Part of a small language model's weights.
Architecture: LayerNorm before each block, learned positions.
MLP neurons of a small language model. Each row is named by its layer, matrix (down: output weights) and neuron, and shows model dimensions 0-127. Each number is 128 + 32 x the weight over its row's rms, rounded and kept within 0 to 255.
After each neuron's rows, "raises" lists the tokens whose logits its output raises most directly, leaving later layers aside.

L6.down910 [121 169 149 132  94 155  99  90 147  96 149  60  99 107  88 138 163 145 138 107 118 156 124 110 134 140 150 132 111 163 117 157  99  83 131 154 137  65 123 114 128  77 120 141  89 181 140 120 204 101  65  85 104 103 221 164 120  83 131 175 143 145  56 104  95  91  96 138 173 132 125 194 102 128  98 132 124 137 137 159 169 159 158 142  88 164 112  97 122 116 166 101 130 174 136  64  67 132  94 118 112 103  70  81  81 151 109 158 110 148 124  87 183 105 116 135 136 159 170 155 101 191 121 105 110 126 143 103]
raises: " those", " that", " being", " recent", " these"

L7.down121 [105 140 133 157 193 105 138 118 152 161 115 137 137 135 152 146 127 107 105 139  89 155 138 143  83 165 161 140 155 152 134 135 138 137 142 140 137 159 151 173 140 158 126 165 116 129 144  70 137  90  73 104  95  99 155 140 118 129  77 126 113 101 118 118 169 121  92 136 123 141 148 109 106 148 165 127  91 126 152 161  85  66  88  75 108  83 138 182 151 112 143 159 122 113 103 112 183 118 149 102 169 106 169 115 165 102  88  53 133  97 136 134 125 146 127 101  99 138  97 136 117 110 187 123 115 122 159 104]
raises: " be", " an", " a", " as", "cle"

L7.down1248 [ 99 129 143 170 177 157 150 145 103 144 156 153 150 114  99 163  82 192 123 177  53 112 143  75  75 119 128 155  84 156 150 169 177 164 188  57 179 149 150 157 133 108 119 111 182 149 177 163 141  89 154 146 122 174 124 149 147 162 143 153 152 148 197 132 118 152 159 122 156 185 159  81 138 102 126 160 162 146 110 154 118 179 113 116 106  80  80 168 151 141 113 186 119 136 135 134 137 173 149 122 102 128 132 102 117 117 186 150 114 122 102 101 141 145  59  82  93 128 114 103 167 156 113 103 119  92 149 131]
raises: "″N", " ====\n", ")", "eman", " (°"

L7.down1677 [ 89 158 134 125 181  96  64  99 178 138 169 105 105 205  91 114 134  99 110 130 106 120 128 124 105  99 158 102 125 130 107 120 159 175 142 110 114 126  83 124 121  79 122 194 109 143 191  42 131 163 148 116 144 138 118 109 151 116 147 108  70 201 103 125 131  76  80 124 115  81  92  92 124  94 189 154 124  79 162 131  80 102 112 134 122  79 150 189 176 134 134  89 100 150 128 124  91 105 106  93 123 148 178 130 154  92 122 175 137 169 182 145 118 139  67 144  74 108 159 137 116 114 157 106 110  70  97 149]
raises: "om", "at", "of", "e", "ok"

L7.down409 [199  80 104  98 145 138 143 118 127 193  73 131 111 156 172  99 167 120 120 110 165 147 134  77  99 163 128 148 123 100 106 127 164 112  98 135 168 144 131  60 105 121 136 143 158 154 100 119 152 105  65 115 126 119 107 115  81 209 124 174 112 123 126  89  74 131  78 109 159  68 125 193 162  99 168 123 149 146  93 109 171 146 176 179 173 152  61  86 164 147 163 126 105 155  91 106 144  82 162 154 115 123 137 197 142 164 148 111  89 214 112 105 183 118 123 137 145 149  96 161 105 157 167  87  85  96 141  82]
raises: " in", " on", " at", " during", " within"

L7.down603 [ 93 119 123 163  88 123  87 121 147 107 150 151 102  71  94 163 130 122 134 124 112 166  60 119  42 123  88 156 145 125  54 166 178 149  61  85 151 162 174 110 139 105 167 140 102 120 130 122 157 149 136 126 177  52 178 169  44 174 152 139  93 221 144  77 113 121 162 143 100 150 153 103 166 141 107 139 118 162 109 160 103  89  85 153 122 204 125 117  44 121 162 133 120  81 139 115 175 101 139 123  85 174  98 166  84 111 115 116 201 119 122 165 174 116 159 125  96 111  91 132 163 144 119 115 155  87 141  84]
raises: " months", " years", " after", " decades", " before"

L4.down1744 [ 79 147  57 104 167 108  77 155 142 129 146 135 215  87 129 172 101  95  91 116 125 155  67 142 149 131 142 186 172 151  90 100 156 126  98 116 121 172 129 117  89 126 152 112 128 118  67 153 158 166 212 125 124 191 124 101 124 121 103 116 118 128  41 132  71  76 177  95 142 114 150 105 118 167 137 110 133 179 105 100  89 118 150 105 100 108 140 178 109 136  89 144 110 128 111 141  86 110 184 111 163  92 123 144 121 186 154 125 120 157 109 151 137  66 119 124 111 123 178  88 144 151 115 147 104 144 107 150]
raises: "op", " least", "omic", "het", "ire"

L6.down517 [126 119 106 106 155 132 160 131 152 131  91  91 128  64  83  91 115 150 172 181 131 101 149 107 126 140 129 124 103  94 162 146 152  76 110 128 145  91 122 156  97 120 149 130 138 137 141 171 147 162 133 127 156 115 143  90 126 164  99 169 149 123 136  75  53 120 157 130 174 109 109 100 144 111 170 163  88 140 167 106  99 166 123 125 146  74 106 130  36 130 156 182 152 133 112  89 160 175 124 118 150 164 147 164  75 143 183 181 117 108 151 184 130  59 116 142 155 157  89 110 136 146  80 149 105 116 144 141]
raises: " seen", " opposed", " shown", "ph", " visited"

L7.down565 [153  99 117 181 130 115 142 105 138 179 132 148  96  95  69 123 119 127 116 166 101 148 171 111 128 149  86  88  61 145  71 111 166 167 129 159 177 155  77 119 113 119 132 156 135 120 148 169 152 194  99 146 199  78 177 124 148 145 114 141  98 156 134  79 101 116  94 158 140  95 185 117  93  85 146 181 108 142 115 105 121 145 113 149 163 146 115  93 106 132 175 124 124 152 115  99 108 130 105 145 133 168 125 102  92 136  84 193 153 149 124 103 143 137 118 123  99 129 159 171 134 203 128 115  67 115 144  93]
raises: " above", " below", " during", " throughout", " outside"

L7.down1090 [ 99 164 130 158  64 140 107 167 132 210 139 171 124  78 168  96 114 170 137 164 132 104  81 111 156  28 139  95 129 134 158 116 152 192 174 148 164 137 137 109 138 136 142 126 134 176 124  82  36 153  92 121 164 100 148  20 148 161 151 116 141  80 148 176  77 116 149 108  84 137 208 108 133 125  98 101  99 104  94 142 147 139 103 156 126 156 146 104 106 108 139 152 118 131  84 102 113  76  68 106  84 118 112 110 147 124 169  98 137 208 131 148  77  94 126 175 157 124  93 123 138 107 141 155 153 116 176  86]
raises: "th", "h", "id", "w", "r"

L7.down975 [143 124 150 136  93 177 113 161 127 146 127 143 162 102  87 102 134  97 165 168 114 164 152 150 164 107 177 122 124 105 160 140  63 135 116 139 218 194 149 139 153 157 123 128 155 175 169 149 135 173 153 177 126 140 109  93  88 124  93 115 134 143 129 120 142 164 121 133 140  93  90  97 100  96 145 147 125 140 172 123  90 159 103 138 146 156 124 194  63 158 136 116 108 112 148 171 136  60 118 136 139 180 138 158 116 149  86 140 121 142 114 138  52 130 168 101 106 134 128 127 139  60 141 119 108 132  77 180]
raises: "uring", "ake", "ings", "y", "ling"

L4.down543 [141  79  81 117  90 123  97  90  75 144  79 167 200 129 141  98 181 165 140 128 124 119 115 133 143 110  84 136 115 179 132 116 154 162 139 127  99 152 129 112 160 120 172 143 158 187 154 120 114 140 171 131 215 133 140 162 193 118  92  78 119  79 138 175 147 103 139 131 117 107  96  92 135 134 139 100 109 103 121 129  95  93  83 131  82 117 128 144 101 124 173 155 135 113 157 121 173 114  57 155 147 151 154 111 106 127 160  85 151  94 142 125 134 167 126 122 119 204 130 133 156 178 116 134 123 138 182 120]
raises: "iro", "ira", "e", "ole", "iri"

L4.down375 [129 157 156 106 189  92 112 129 135 157 113  99 170 120 144 163 147  88  73 119 119  53 164 121 155 150 106 168  62 142 147 115 119 135 156 171 194 130  74 127 192 151  76 134 119 106 120 110 167 101 105 119 111 148  95 149 147 154 172 122 132 139  99 181 135 180 106 139 174 160 107  85 152 169 154 138 124 145 155 185 117 159 190 128 186 167 113  69 122 176 104 117 129 116 101 106  78 125 137 152  75 172 170  48 129 166  46 130 134  97 125  80  78 124 127 133 165  88 141 146 126 123 114 169  78 117 139 124]
raises: "down", "imes", "own", "urn", "ions"

L6.down1454 [107 123 151 149 162 155  70 157  91 139  87 113 146 127 187  62 138 102  68 106 116  61  81 106 155  97 139 150 114 118 152 117 163 136 153  49  63 202 146 109 113 105 187 155  21 192  77 120 108 126 162 139 162 117 104 117 151 108 121 113  99 131 102 121 140 129 119  79 103 134 139 146 105 126 124  76 122 168 146 120 117 161 108 162 179  79 100 117  93 143 144 164  72 185 107  96 118 129 157 132 108 191 120 102 109 121 119 142 182  64 142 166 143 146  45 140  97 122  63 108 139 149 138 157 100 161 131 178]
raises: "y", "ine", "in", "ian", "ina"

L4.down59 [145 124 129 149 143  76 223 105 199  79  81 166 137  52 115 113 145 116 124 142 111 139 105  98  72 125 107 108 178 179 132 115  47 161 117 124 110 141 129 109  89 160 140  74  63 107 156 129  81 148  88 141 133 120 140 119 123 149 122 100 158 146 105 156 132 187  90 132  97 130 118  11 155 131 112  99 112 121 168 129 126 142  89 119 169 144 137 124 100 162 132 144  82 116 209 119 132 142 197  99  96  88 126 126 126 114 139 138  81 118 128 145  77 109 125 124 100 169 165 166 126 134 133 169 113 143  94  95]
raises: "th", "ments", "ary", "more", "agues"

L4.down965 [107 106 142 119 159 121 194 109 144 109 105 149 137 118  97 173 139 103 110 128 135  64 180  55 106 176  77 113  99 130 115  99 110 149 112 132 163 143  98 135 213 217 123 154 124 125 179 130 155 125 136 117 141 129 132 118 143 110 111 103 131 116 146 133 124 140 138 141 112  92 131 117 121 139   0 105 137 127 117 102 113 128 173 107 134 128  91  97 182 144  80 176 130 141 122 125 101  83 140 222 170 143 161 120 118 131 139 163 197 172 149 141 142 156 151 139 152  84 122 148 184 117 145  85 106  97 136 101]
raises: "s", "/", ",", " or", "/s"

L6.down1684 [119 105 136 191 161 120 107 140 102  72  73 151 194 154 153 143  96 131 133 148 181 103 149  85 144  82 164 125 107 138 135 161 130 110 115 100  93 153 194 176 119 134 106 119  93 106 141 119 115 158 147 108  50 109 134 178 128 104 209 187 120 130  94  69 158 133 126  99  82 171 173 103  77 115 187 101  86 140 125 116  81 156 118  96 102 135  99  99 140  96 168 204 120 101  71 200 145 141 132 141 130 144 130 162 149 109 164  95 100 129 130 170 105  99  78 157 106 128 101  74  94 113 187 107  90 155  87 113]
raises: "v", "ms", "ers", "ways", "mer"

L7.down1606 [162  98  91  91 179 103 103 148 147 197 163 130 167 116  88 130  98 156 119 171 135 126 126 154  64  84  93 119 167 179 140 154 158  82 128 133 126 155 118 138 142 163 127 118 162  80 189 108  89 114 114 142 187 192 118 147 139 192 161 114 117 113 173 114 143  98  97 127 141  98  54 160 153 140 121 151 117 118 115 197 139 135 196 135 190  83 132 136 113 126 142 117 158 111 124 151 115 137  78 139 156 187 127 141 176 106 113 102 178 173 139 108  84 155 124 122  85 109 114 172 175 149 217 136 138 115 133 124]
raises: "ated", "ed", "al", "rated", "ched"

L6.down615 [ 91 107  63 112  89 103  71 110 118  57 144  89 117  31  82 132 153 193 102  96 137 170 151 114 136 118 140 110 139 134 113 108 118 172 135 159 160 100 144 117 174  62 116 152 111 120 131 126 159 120  88 133 133 182 109 136 152 120 113 196  90 100 134 167 111  81 145 178 126 103 140 122 117 140 123 118 123 182 110 108  77 153 167 180 124 183 129 112 142 148 146 121 125 118 151 156 174 208 132 105 176 106 106 120 173 142 130 211 150 147 123 115 162 131 146 153  79 106  92  98  82 132 171  96 146 158 141 120]
raises: "pass", "e", " offering", " decision", " providing"

L6.down347 [150 175 136 122 137  91 110  97 138 137 106 158 173 147 154 146 180 129  98 151  63 123 156 151 152  81 133  86  67 100  80 145 103 126  52  71 203 164 125  96 182 123 139 173 159 166 109 118 114  77  94 154 142 145  87 138 100 189  94 154 157 165 125 122 172  79 196 156 147  53 107 139 149 114 146 178 170 100  89 112 107 127 150 143 165 118 152 116 111  89  89 122 130 119  97  86  57 123 160 154  99 158 102 134 154 136 132 129 110  73 225 153 133 119 102 155 160 115 104 146 113 159  87 119 116  98 140 128]
raises: "8", "9", "6", "7", "1"

L6.down1170 [151 106 137 183 121 149  48 118 137 224 153 102 149 128 140 119 107 125 127 122 146 121 113 107  93  36 115  33 144  93 142 121 133 145  99 183 128 163 132 114 107 106 139  69 148 123  72 163 177 125 118 134 117 164 151 108  96 104 159 138 114 167  80  84 144 111 143 157  54 132 127  91 126  95 157 130 149  95 122 146 104 182 129 130 139  95 154 120 134 144 173  94 133 105  93 125 148 168  55  67 116 159 115 134 104 145 155 148 146 131  75 129 111 158 128 148 152 127 108 139  99  94 119 181 131 141 122 123]
raises: "ered", "ering", "ear", "ers", "er"

L7.down883 [ 96 180 125 185 146 150 117 133  80 132 148 138 134 175 107 139 135 132  56 127  76 123 121 143  72 133 111 108 146 119 145  94 133 200 129 144 136 211 141 159 198 128 125 118 152 210 138 115 130 153 141 122 161 126 162 151 121  90 150 118  54 111 125 179 210 156  68 107 117 135  99 102 148 137 137 158 109 104 184 173 182 148 115 142 115  58 123 197 124  99 160 124 101 117 146 145 148 110  89 158 120 151 184 163 148  84 102 135 141 148 124 177 128 162 113 147 154 156 125  99 126 130 155 132 154 157 150 124]
raises: "ac", "ec", "al", "er", "ist"

L4.down379 [146 143  49 100 102 128 145 109 108 124 113 193  74 128 165 109 139 131 152 164 149 117 176  99 101 137 129 124 104 125  74 115 134  98  59 115  97 131 148 136 144 174 121 122  88  88 133 161 148 138 162 109 190 178  56 152  69 107 130 129 119 148 187 140 110 130 121 114  74 215 193 145 145 103 149 145 140 159 192 217 195 187 248 127 128 128 113 140 103 146 131 143  85  53 119  77 129 121 124 119 100 107 139 132  89 196 127 122  95 160  94 123 113 130 116 153 154 124 119 130 121 128 114 131 195  99 126 121]
raises: ";", ".\n", ";\n", ",", "\n"

L7.down1772 [ 95 120 133 120 167 106 119 117  90 107  95 152 111 123 172 163 145 160 137 119 140 169 143 135 160 144 125 100 137 191  88 124  68 105 200  41 124 142 107 168 104 105 127 147  78 121 224  80 127 145 113 173 119 140 178 141 136 130 105 150 122 158  94 127 124 141 153 103 126 114 125 131 116 126  64 160  92 113  89 119  63  76 144 136 186 106 118 168 107 211 111  82 115  83 161 127 146  96 136 110 126 117 110  89 164  94 115 104 128 145 141 173 110 103 159 144  90 113 143 123 149 183  66  60 116 133 102 143]
raises: "st", "th", "rd", "nd", "ile"

L4.down275 [131 150 137 130 118  84 144 171  40 150 104 129  55 162 156 125 131 123 140 183 143  94 183 162 106 177 186  94  91 119 132 110 142  99 144 128 200 101  94 128 151  92 152 148 148  86 135 100 145 189 131 152 150 137 108 166 145  87 122 204 169 145 104 140 137 145 127 142 103 154 162 142 111 129 142 184 202 127 164 134 111 225 128  73 129 116 108 133 113 135 153 127 118 161 100 116 102 118 124 139  88 128 145 130 170 144 135 115  67 105 128 162 108 123  71 121 133 133  97  89 127 141 149 101 148 121 118 129]
raises: "ies", "istan", "ians", "men", " Denmark"

L6.down503 [176  99 112  98 190 172  78 103 171 200 151 143 140 135 184 137 176 149 143 125  90 115 118 172 104 125 164 116 137  82 125  96 158 118 130 113 129 182 146 127 159 106 161 124 118 127 125 149 108 112 172 152 122 165 147 187  93 125 116 116 156  80 165 123 123 118 188 157  60  81 107 124 125 128 150 153 169  97 110 110 117 141 145 141 102 141 164 117 117 131 125 178 143 125 106 148 143 165 114  80 129  88 159 108 130 159 111 180 153  97 171 147  86 156  95  87 101 145  65  58 113 126 137 151 131 130  78 111]
raises: "les", "ures", "ards", "als", "org"

L4.down931 [138 148 174 151  78 128 136  93 244 126 139 178 155 150  67 219 186 130 132 125  73 142 161 137 115 136 137 136 139 117  95 149 151 117 166 111 121 156  69 137 122 128 114 133 118  80 135 104 141  52  94 214 154 126 125 156 150 166 140 158 139 113 120 104 142 120 128  96 124 146 133 184 126 103 192 136 145 115  81 135 158 135 103 147 126 138 128 141 165 127 155  83 104  75 137 108  89 141 117 111 114 160 123 132 154  96 171 171  91 118 158 112  67  84 110  93 127 134 145 118 158 126  70  81 185  60 171 114]
raises: "5", "7", "entially", "6", "4"

L7.down1439 [123 165 147 166 130 113 111  64  97 159 145 159 210 165  77 105 147 113  53 115 150 168 130 125  57 175  83 134 156 163 158 124 132 155 134 140 152 131  77 122  90  94 121 118  51 151 134  86 139 123 119 150 103 114  78 170 187 140 118 125 140  59  71 150 102 119 145 107 127 128 132 188 132 130 129 105  53 178  54 146 140 141 134 112 132  90 101 167 101 114 115 112 136  98 121 134 128 123 159 111 143 141  79  73 122 133 153 148 168 110 187 141 102 171 129 174 111 137 168  98 119 176 156 168 101 135 167 148]
raises: "pping", "ise", "pped", "op", "orth"

L7.down1536 [ 90 134 151 133 151 110 145 191 135 231 130 140 127 123 125 154  98  59 182 194 129  67 170 167 154 129 111 124 124  87  78 143 176 143 111 158 142 160 112 111 157 153 147 112  85 155 115  89 209 110 179 146 111 126 147  91 166 193  77 116  39 121 105 161 159 140 155 100  96 159 176  91 124 171 139 128 116 140 131 144 172 173 144 137 159 108 134 119 101  51 156 135 143 154  90 106 134 149 143 167 111 159 168 159 104 135 140  95 127 102 121 109  93  88 165  59 167 178 125 127  66 142 169 130 115 103 129 151]
raises: "als", "ives", "ars", "ches", "ities"

L6.down816 [122 112 129 137 134 136 152 101 179  49   6 104  82 145  98 135 103 123  87 150 145 110  78  69 116 111 202 124 141 109 122 127  86  81 124 105 136 127 156 107 119 135 157 104 144 206 144 120 128 159 115  80 123 130 141 105 166 118 177 158 141  69  55  96  38 113 121 138 133 165  91 102 143 135  97 182 150  73 146 155 133 123 148 115 142 111  81  69 128 172 126 148 164 118 157 173 136 140 116 129 180 115 175 110 150 110 119 197  75 124 191 119 104 142 143 159 168  88  81 106 146 126 124 108 142 147 109 139]
raises: "\"", "Career", "P", ";", "Ab"

L6.down1752 [139 136 182 113 158 195 128 101 154 147 130 140  76 121 106 114 108 117 150  62 104  75 151 178 103 139 110 145 115 139 132 184 125 136 110  97 159 115 128 107 108 160  81 122 148 137  83 113 134 149 122 139 149  90 153 128  86 138 128 124  70 148  72  91  84 150 147 110  56 153 158 185 196 126 145 121 159 130  99 163 214 181 129  59  81 106  79 117 124  97 133 197 136  80 126 134 122 157 139 123 108 134  99 101 140 150  85 148 148 146 144 165 191 101 114 174 163  68 105 157  85 110  92  78  90  75  86 134]
raises: " and", " than", " of", " when", " or"

L7.down9 [177  52 149 106 116 108 150  79  85 148 150 147  95 121 153  76 144 154 124 119 114 116 157  79 139 130 133 177 138 160 140 167 128  99 100 168 179 193 165 118 115 146 125 157 165 200  94 149 125 127 126 134 167  91 124  98 139 152 123 133  78 132 173 131 185 154 115 150 114 116  79 175  57  94 176 136  52 133 113 131 141 149 171 113 180 173  55 102 127 140 116 134  99 182 165 120 141 111  95 159 136 102 184 172 129 132 129 176 136 155 124 110 150 119 151 118 110 101  37  79 126 163 113 118  96 142 116 140]
raises: " on", " in", " at", " between", " near"

L4.down1200 [143 148  85  90 172 105  98 156  85 110  60 169  74 172  88 103 162 127 117 121 134  85 138 117 140  70 154 158 141 136 126 125 139 112  96 174 137 169 144  84 185 120 178 154 130 165 120  91 149 119 106 141  99 113 122 125 123 120 134 111 122  74 120 178  81 167 104 121  78  99 173 130 127 152 114 156 104 158 185 134  89 179 150  75 134 161  90 123 149 120 128 141  94 144 147 132 118 139 160 156  99  98 162 100 150  95  92 134 149 142 113 129 171 188 116 107 129 172 118 153 151 124 113  75 119  99 116 121]
raises: "y", "in", "re", "wan", " of"

L7.down591 [135 130 125 105 112 116 155 161 115 155  86 161 149 127 136 169 154  44 154  80 171  89 169 125 169 157 132 130 158  97  77  89 131 127 110  93 112 192 129 132 155 147 121  91  97 161 151  88 172 202 123 235  93 181 148 169 168 180 114 184  89 113 132 125 121 133 191  94  77 155 101 109 110 143 121 107  81 118  83  89 157 129 125 158 135 149 133 115 109 127 184 116 114 176  71 125 186 127  96 139 137 122 162 126 133 174  93 122 101 163  90 155  48  98 115  74 137 205 144 123  58 113 111  55 124 120 166 158]
raises: "s", "es", "ates", "ks", "ns"

L6.down1731 [100 122 137  98 107 125 113 187 134 200 136 142 130  85 126 130 132 161 151 141 127 110 177 111 126 126 165  96 123 118  98 146 173 117 132 119 124 122 143 113 173 116 175 130 149 169 189 133 151 106  78 126 121  76 151  75 126  69 117 116 118  62 212 120 117  99 147 136  80 126 140 118 120 177 185 134  76  94  86  74 130 165 145 173 150 127 108 122  45 146 127 139 132 127 102 105 107 132 153 155  82 138 148  91 145 158 142 138 175 111 173 127 166  78 160 157  87 141 130 162 134 126 129 106 113 134  87 180]
raises: "ely", "ed", "eless", "ued", "nel"

L6.down1274 [ 99 125 117  70 143 133 134 115 122 111 156 155 168 126 131 162 128 113 113 115 128 137  86 150 157 108 157 155  84 140 102 100 128 108 141 138 129 134  97 132 116  95 146 154 143 128 142  83 130 109  96 143 149 161 158 161 189  87 156 123 150 122 184  59  90 143 142  92 135 145 163 148 156  66 133 184 235 144 120 151 146 175 130 122 133 127 142 104 117 107  71 159 139 188  93 115 145 159  92 125 112 148 108 197 150 126 101  85 112 108 142 100 148 174  59 137 175 159 101 125 114 120 119 102  79  86 161 127]
raises: "y", "ies", "z", "in", "ty"

L4.down297 [129 154 161 128 127 161 115 123 148 116  73  97 218 112 102 172 143 135 109 100 110 143 133 108 149 164  90 139  79 160 122 137 112 162  79 105 163 178 131 115  96 167  82 143 101 119 161 135 109 131 108 140 137 167 134 142 163 130  79  96 122  85 133 126 100 119 115 143  93 184 106 162 138  68 128 155  65 137 111  21 109 109 132  82 125 123 115 190 148 244  76 163 128 107 130 163  71 113 159 156  83 157 154 107 120 144 106 112 182  79  90 150 181 104 123 123  97 178 132 171  81 116 144  93  93  83 148 202]
raises: " for", " and", ".\n\n", " until", " of"

L7.down345 [192 131 119 136 105 159 126 191  67 177 187 156  59 154 114 175 100 116  93 114 115 173 150 144 192 166 215 134 122 143 146 156  93 118  76 117 100 104  92 144 168 144 122 213 129 120 186 163 157 115 143 169 104 162  78 143  99 104 109  71 182 149  66 109 133 138 149 145 107  83 138 109 144 122 184 174 125  99 103 150 133  85 165 134 135 171  98 125 131 147 139  71 133 111 120 120 127 137 107 149 159 123 117 109 102 171  77  91 132 152 164 129 108 154  60 114 120 160 134 140 116 155  81 105 158 106  96 105]
raises: " England", " Scotland", " Sweden", "istan", " Pennsylvania"

L4.down1049 [148 124  41 168 144 135 107 191 151 146 131 136 150 186 108 138 152  89  76 131 130 134 200  48 138 191 139 118  60 123 155 115  84 133 111 127 116  93 127 154 111 137  85 117  67 212  98  97  58 191 148 137 200 213 171 182 109 165  91 172 148  60  66 134 138  99 171 123 109 127  55 145 150 176  45 161  97 117 100 108 137 104 145 132 120 140 147 141 153 135 124 123 128 133 160 136 100 110 122 139 159 140 209 116 126 131 112 124 124 144 112 149  72 128 142 114 130 143 115 111 102 133 126 111 146 110 154 125]
raises: "s", "ts", "t", "ns", "/s"

L7.down1348 [126 166  85 132 146 113 168 113  88 136 158 168 108 100 169 189 126 157  86 121 113  77 128  88 144 118  90 153 114 115  90 117  93 178 124 110 109 174 105 107 116 123 130 198 109 126 136 124  68 149 147 173 139  98 122 170 147 195 161 104  86 132 144 141 123 117 126 148  67 120 200 211 117 118 117 139 178  83  88 158 138 140 158 148 146 136  94 118 124 198  97 156  82 173 100 147  78 106 119 112 134 139 105 127 135 112  77 140 144  79 136 160 174 109  21 127 113 110  82 128 115 155  36 150  85  65 135 117]
raises: " since", " until", " include", " during", " duty"

L4.down1294 [119 120 112 166  96 159 117 125 109 129 110 131 145 138 149 115 144 133 117 109 165  48 138 119 138 129 148 156  57 117  42 125 148 113  51 124 149 125 173 139 129 141 164 121 115 126 155 127 167 151 142  97 114 113 119 122 136 106 157 107 135 144 127 109 137  76 137 149  69 136 127 142 162 155 144  87 247 202 160 134 161 138 186 126 124 132 109 152 121  93  92 106 109 124 155  40 169 171 122 118 100 142 141 133 127 124 129  87 133 123 152 135 103 149 118 142 117 118 142 173 119 106 142 138 141 121 135 140]
raises: ",", "9", "8", "6", "7"

L6.down1083 [128 124 207  97 191 171 164  84  90 167  92 132 125 167 160 120 122 143 106  83 116 135  65 159  62 158 150  91  91 132 145 112 162 104 119 125 100  92 145 154  95 110 151  91  97 111 158 102 129 139 135 124 137  88 103 182 132 146 166 141  84 139 113 173 128 152 134 129  65 137 116 141 135 112 133 118 119 166 121 205 171  67 114 174 146 156 181 164 109 157  43 159 139  68 152 148 180 144 156 156 120 134 127 188 162 160 146  93 104 131 144 100 119 193 148 124 152 118 166 153 178  90 143 130 139 116  98 121]
raises: " a", " an", " it", " him", " them"

L7.down451 [164 117 136 135 106  91  66 138 149 134 114  81 110 134  92 109 127 140 176 130 117 185  85 126  99 112 173 151 155 150 147 144 194 145 120 143  77 115 145  93 112 120 122 103 110 163 126 137 140 127 106 133 137 138  71 138 124 121 143 174  77 173 101 173 129 116 198 119 155 130 101 118 127 140  82  91 109 121 122 134 113 151 166 173 111 112 166 122 121 142 145 143 142 112 193 143 116 173 111  36 148 132  63 132 182  80 151 177 141 178 112 133 154 158 150 131 115 110 137  97 120  98 105 127 133 138 150 103]
raises: " appearing", " taking", " being", " having", " reve"

L7.down1320 [148 100 133 136 148 151 128 116  89 181 162 114 156 145  78 117 156 110 119 107 118 143 110 168 150  93 141 127 109  78 184 112 137 108 145 133 156 152 112 102 147 106 115 154  95 188 131  79 147  89 186 121  74 116 135 104 154 139  91 116  59 135 126 116 143  70 104 147 149  86 143  82 151 105 121  71 111  76 139 161 135 105  81  96 153 119 116 159 153  83 117  99  85 116 103 116 121 125 149 170 171 123 130 137 105 110 133 139 161 154 144  94  79 109 146 102  91 122 106 187  98 159 123 153 133 108  75 128]
raises: "age", "art", "ep", "re", "up"

L4.down352 [122 139 133 151  83 135 158 133 172 144 143 157 131  98 129 132 126 126 154 126  91 142 165  70  92 138 133 141 128 116  70 180 116 166  94 128 172 165 110  94 130 118 128 112 122  98 140 172 137 167 138 130 156 193 126 106 130 160 128 139 142 181 124 122 131 158 103 116 116 155 123 138 131 123 166 167 106 170 139 184 168 191 132 168 135 167 127 119  75 105 103 120 113 128  51  75 162 142  95 141 113 203 130 190 140 164 170 149  52 130  73 131 129 174 112 142 132 130 126 118  47 120 105 124 124  85 117  81]
raises: " in", ",", ".", " on", "ur"

L4.down1409 [ 96 112  95 135 172 185 135 170  75 128 120 205 141  62 130 132  75 104 108 166 134  63 106 104 155 103 140 120 102 137 121 117 126 131 107 127 135 147 185 143 171 146 162 110 143 118 191 147 214  88 117  81 140 120 139 128 145 100 148 159 116 134 155 120 131  84 173 146 111 159 175 128 133 209  67 142 145 156 187 147 134 148 158 123 144 137 140 194 103 137 113 197 119 100 153 118  82 132 121 101 133  92 119 125  89 174 146  64 128 127 146 172 149 205 107 127  99 110  83  89  95 221 159 120 101  92 165 117]
raises: ".", " (", " |", ",", ";"

L4.down836 [176 121  79 119 143 140 157 116 107 191 109 122  95 105 105  98 183 167  96 131 108 144 110 128 101 157  45 101 134 122 159 110 109 126 109 135  42 153 119 140 130 155 189  73 125 160 110 150  90 105 130 138 118  84 202 147 155 123  89 132 197  84 141 174 186 125  58 145  69 201 125 115 115 146 105 134 144 139 136 142 129 125  97 149 122 152 112 183  66 133 151 193 137 124 115  98 105 114 178 136 159 147 128  90 111 127  90 131  74 115 148 129 135 108 142 120 155 127 114 104 128 161 124 136  81  80 139  97]
raises: "ment", "ted", " where", "te", "ting"